Weights of a small GPT-style language model, trained from scratch on English Wikipedia: vocabulary 1834, LayerNorm before each block.
MLP neurons of a small language model. Each row is named by its layer, matrix (up: input weights; down: output weights) and neuron, and shows model dimensions 0-127. Each number is 500 + 25 x the weight over its row's rms, rounded and kept within 0 to 999. Numbers have three digits each.
A block is one neuron, or neurons of one layer that tend to fire together. After each block is what it responds to, as a language model described it from the Wikipedia text at the highest values.

L6.up492:490492505519483517479491500571545490491451452488511464516499496527533444502485508519539498537532437462478500525495494539515504521473478547551480522503520536491500473456517506471493481489494529523507529504469539534468540496488514535525483484463503466507493496518515473486438509501492513468477488514543489474482520516512505522505507505518519480474529506509522501505501516500463515492536
L6.down492:493568484451510513505508482454473473482492555522498515520484479438489512513543472484494495505494560536475516508503477485489469476537523446468528503516477476519495525490449520524529514528439486504481486490519511473534476501520492535510493501575450533551527474500478477516533507481514504467540535456461505510522484508490489526504461489485515508524457499503487457510507484497515516508477
Responds to: Punctuation and digits inside dash-bulleted key–value lines from infoboxes and taxonomy lists, e.g. the colon after Website, the dash before Family, digits in postal codes, years.

L3.up181:475552501503489480525534464505540508508534499521540507533523505547502426483493504469565498508513553469490487544471487513478531512464468571481524530472508489505495532470492500476560506464503540503537538480487544510476547517485503515503517536454469480519475475501518491482459500446493471487474470538521493471485493515492461509494488480489509507459538490525518487528522513517505516511481
L3.down181:502469525483502491488543479503544427469486470526526474484547498540524486473517500509548523499517509459464516505463491481479519498530476502456516488516497477543532538514503519510527517496503499503485484490497522501461494511475498517464484472530440516484546546507516470493503480520489488418544485528504438524500475544461505484547477484456525515483525505565505519502497499527484508494481
L3.up344:502496520457481498498515460491502475494532501494568535522469497532506508436457507500514518501496493464468522509504507542477537513521457521486472505480528536514474510483519485491517495482510518495550506505505542533466476487473500508494508508453500501483518471516526453503479511475512517524436489551522531466486513516475472529525525490452507473504519494506509502527451500504482488520501
L3.down344:526461511488499520500552530513469515497459459454482468430498495482494476487504513535478503458462543439535469489500529486495528516542506477502503473524507503486512502528506502480508486466489495474507487512500507466487525519468489550521489456503533494519498472470454484494503487541471533523516512506496527509509523491529482493478472496471501532542458498540503543481547508496533474493531
L3.up352:527504497517483466535505450481514489484518486514546480541504492508469495519495503488519500490529525493500513510511511503497497489504471500459508509482533510516511485497528499499511483476531533507513489513488550538492514478454548489539462461521509513528469519498487471480521484507474516484511496530536497504575522537491472497471516502519447501477504493505520482479493518499487479500458
L3.down352:509506484472521520442495527488468505513470504445446539433533538496523516476498517483493474484514483499520497491518532487499505498457543512531479500514474495493526501487482518475478522537475500520514514500505483497511479543535460529487523529476528488481525495497496498517493510489524490525476508482481525485469470439488498496535470502492535497510490504508494483528539483510484521511513
L3.up457:469505485484496488466504468527555492488506510522495484510503466538534497461491465466550483513503509504500473544498489554513564500475491530494513520474520516524483541479499476504514489464483488502562504523522564539529517482492510498531484468506495480494459483498496453493462490481498523510480496501511489503482476524503470506505523490510501478488519494500538522481501514482464499551488
L3.down457:529484505461478503472495467510491467481510470524473492487580537509504515523508492506535480487479471519524502450492514483482518518505544478524492482561496452538518484482523502500550522510488533504508463495505482496486518508505489475543473507523510494471510496507454525490511512500516518441480482530534512550474522524549493464517468459510516493504432504523505473526521521521480492483507
Responds to: Final word piece of a Wikipedia section heading or a list field label, e.g. Rele-ase, See also, and the colon in "Species:".

L6.up410:531526463514479496536500522506506461473528519522562499496483473501524524497496480517521494509469536508516502487511473517477517514531505486483526500475482484479499508519492518491486470465519481511507481510494504504498560509515532473512461512489440503498475494457522480498513460475528494459519504535490483481447455516475496510536507524503493482492499475454510470544508522533497497505493
L6.down410:520478519511443505463472499504534499534507480504476502536470536475523566504479528504491485448543480511549502519495481528501469481506489475538506476479485512512455425502519503502463483516479500464521488496520516467514466527485510548489500501489485483532497521491489481527501510495449507529493533502477493466516483475510474509530510497491480481514474522519529472495457479518487536517535
Responds to: Early digits of 21st-century years, such as the 2 after an opening bracket or the 0 in 20, in discographies, filmographies and dates; occasionally a word's first piece (prom, Dep, Ch).

L3.up21:475466482485478488483482516484529456505520504480508498476487524537533503452500545506532499507474505499499466505470505532513484501528496510534498534445499475497543491502503483464518475480498520533525522523482534518480567515467486448526483553472477519513474504522470466475503526468498462475469485471542458496502521507445491508509544463459518497486512492516505478490520480513468477526506
L3.down21:487490490464492513478534469505481458510474470517473512490500476508493452500502461491490459512506475495493543472511452513502490489493489478504483505535478544506479510512489539555502508512513505513491524549506522456517477485505507539484496452484513484506486533506526493529486446542548497505499487507503519515537470486481498485435514466515514458511438470500555492504534537494513566454490
L3.up37:456494506474487532554467505488513509484478505494535516530521490516523520458455514502520563504512512504494466549474524436504514523497488508478451539514508533497471474524479508481518485481518549513501519524496489508494517501494519482531480559477515505519489497529469482495501531480500475498512489517533517508498472495476476514502497473508537494467497510498493505502501508509541425518498
L3.down37:538492497484521451460542469523474481511516495477453496428468505504494464541512479475442511477493484517516523482498459534486482502490485518539520481490485491527544500484493492496472498490480464530478504506493543453519496476496487514469494458498485484510484542460526501500499509517496474487491472483501493494503534506505533538487529529508470520505498479499502499527475488496448553460493
L3.up248:487515508515527505504480502519528529488496509526541485475496478501583520499491522505526479498513473487487498541473509500480515475531494522504487560489542529460506482497500508466515478466527507500535463506489491537510485498492482460504502510433507487516468507469526458497489522493498485512474498499555451487495482500474511494514481484512472464448548485530514512519500514492493480499492
L3.down248:468478435443488517499490524501476499538508470507483533471496482506469496534507482519491528532489509551487496489497500494530487473474505545498521487517521496536493526488499510514491489458490520517476553530504513440491503499501514484487459505478500485554472515517499548515492522567475485497478507533486478514482521524532538522478481492498511518506488480464517508519445515512461507482491
L3.up268:481492495448485508511457474492525483485487515496573502500464489545530496472513522504512504505483540502515469456494498526542485512522472494533540514463494492479498479531468514528531460492510524487540477514475479479492533522492510490521497533459495541570499471499466464512507523504485486493491502479528466495533503485498471476521532527496513506459513468510511496518492495545512514489479
L3.down268:523472515508514462480545529525478497511474459484435474470543500485467502505510441466496489448513501506505513515496525471460498491477509507471490496496514527500512539497533488486496525519486482548482509492536516471507455451487511521483480470510501493454505566522525504505492479488549517502495533507489530502502466506505500512477474486523495524513467528481504490496503516462500552511524
Responds to: Tokens at structural boundaries in Wikipedia layout, mainly the first word after a title heading (The, In), infobox colons (Editor:, Region:), and digits or commas in dates and places.

L6.up487:498494484475488526507501518529529498516495497493472536473493505457516476530520500432569557480499437498526508497490493518489514460468507504517521544456472498514512517505496500517510492507491466460520545482515469472446523476523516528504550503455473527489480454538533489481481462506536506491521475519461500523463535501513482511501523490472519540507495478478512466467528498506483519513505
L6.down487:496510504515518490517482495504499500450476527479539465513494494508462504520499465540463487506440505482486533490509500523486523557561496463497506498490509478521484534525497527487490470491439509556477473507525518464539514483486529458532522516561510537515502524466461530480496542493477478477497520528508535501524484483461510512514473548522499482529471482535486519499530510495511502522477
Responds to: Digits inside codes in infobox-style lists (ZIP, postal, dialling codes like 30052, 05657), the blank line ending an infobox, and the word-start piece ro (road, room, rotation).

L5.up234:502497468515512513499495501523515522491505510527548502499471490478542526489478486538545521498460469492517511544499502483491469503508496512456534528545501509425516486513487440522513506535509500478488509536524489526434559499501500491544510485431470482501481488507492492483498457511490525465511495471537451499522475493479467507510485505510489484462500489498522524509470520507478495510471
L5.down234:476560523490555499473485494517527501486534517486499559529513466505513474485500566460530463510467553470490505546519512536438534455522481496524492519512486479493486484487481522484576498468502519526488499516462502528484464500474446484491527503487503499486491533514480510455542455462494504505498518490482494493530510508533497472484508465486521501506541490490486552480493535483492533529487
L5.up250:471528448516505470500483496463483475463483512509492517479528453521504533519492502513505541509474538498523471521459498523466467517542524491527518517518473467481524516461516484506539468495501518489513501517505515515530496477469472524543480526487463460484535497511461492517534495513496494460484456510482486487452506492490488473540487490466549493461488486520523473530484481519521496528511
L5.down250:520478503488513488481492430498493542502478506517503506506510517514543480469512498479446494486456489526487496510527501523529458506532468519529517504486514507525522473518512503499514492512510479482522516510487561509478505485513523499525506501485473468458541471499523499475502521426473512502522555462536487466498453523515500462459533484489477472500480497476533542499505501480501492489541
L5.up314:538505505478463434486494489524519491481519508496521489535485488501500476500510497491517504496478514493501479541470503521455473502549493507508550530531508532539493511510461496487519491454508538431515509516477491532482525488485482551488549447451486471493492523490477520479469465497492522471502525485506429538520506510484488510516482506503540487506508506522510546506493510514474491500491
L5.down314:514530495523519534517470488517477551493478494512475446473493471501533499481522466535463480494528521518485495513501486461536530498517514478481485518509457469458512486498487478523514540507502456564499516476499487522528527500555494480443513520533478498523505537477517502516505499522479488482520484501479577515525536534521516492529482513517472521538482495478496524474451521485492498497502
L5.up455:465536474522446473523504528509477483534498478524505489489487480510526494480497487524519493500502500480495499538505513470468461490518532515504468512506537483472522478488495482508512491490490516477537513500475534506478536477532442488546494513447504481539495493490505509448512479475482521486498482540516503474442514499462480536503512522475501456519506443546513536500499513547450472491484
L5.down455:488519490524506497521497537499491493481493512504490552484476446488519523575506517476480461517506504511492514523468526473529522542504555449481512519510526499509514501490488501550494497512522499466500486469485483528516552508488424498527502493529476497501438534480550503510487465502498545456513507471473530481533488465528511501514497501502520507552487495522482538507448511488463507510538
Responds to: The 0 after 2 in years like 2007 and 2018, plus split word starts such as r(atings) and v(ocals) in Personnel and Reception sections.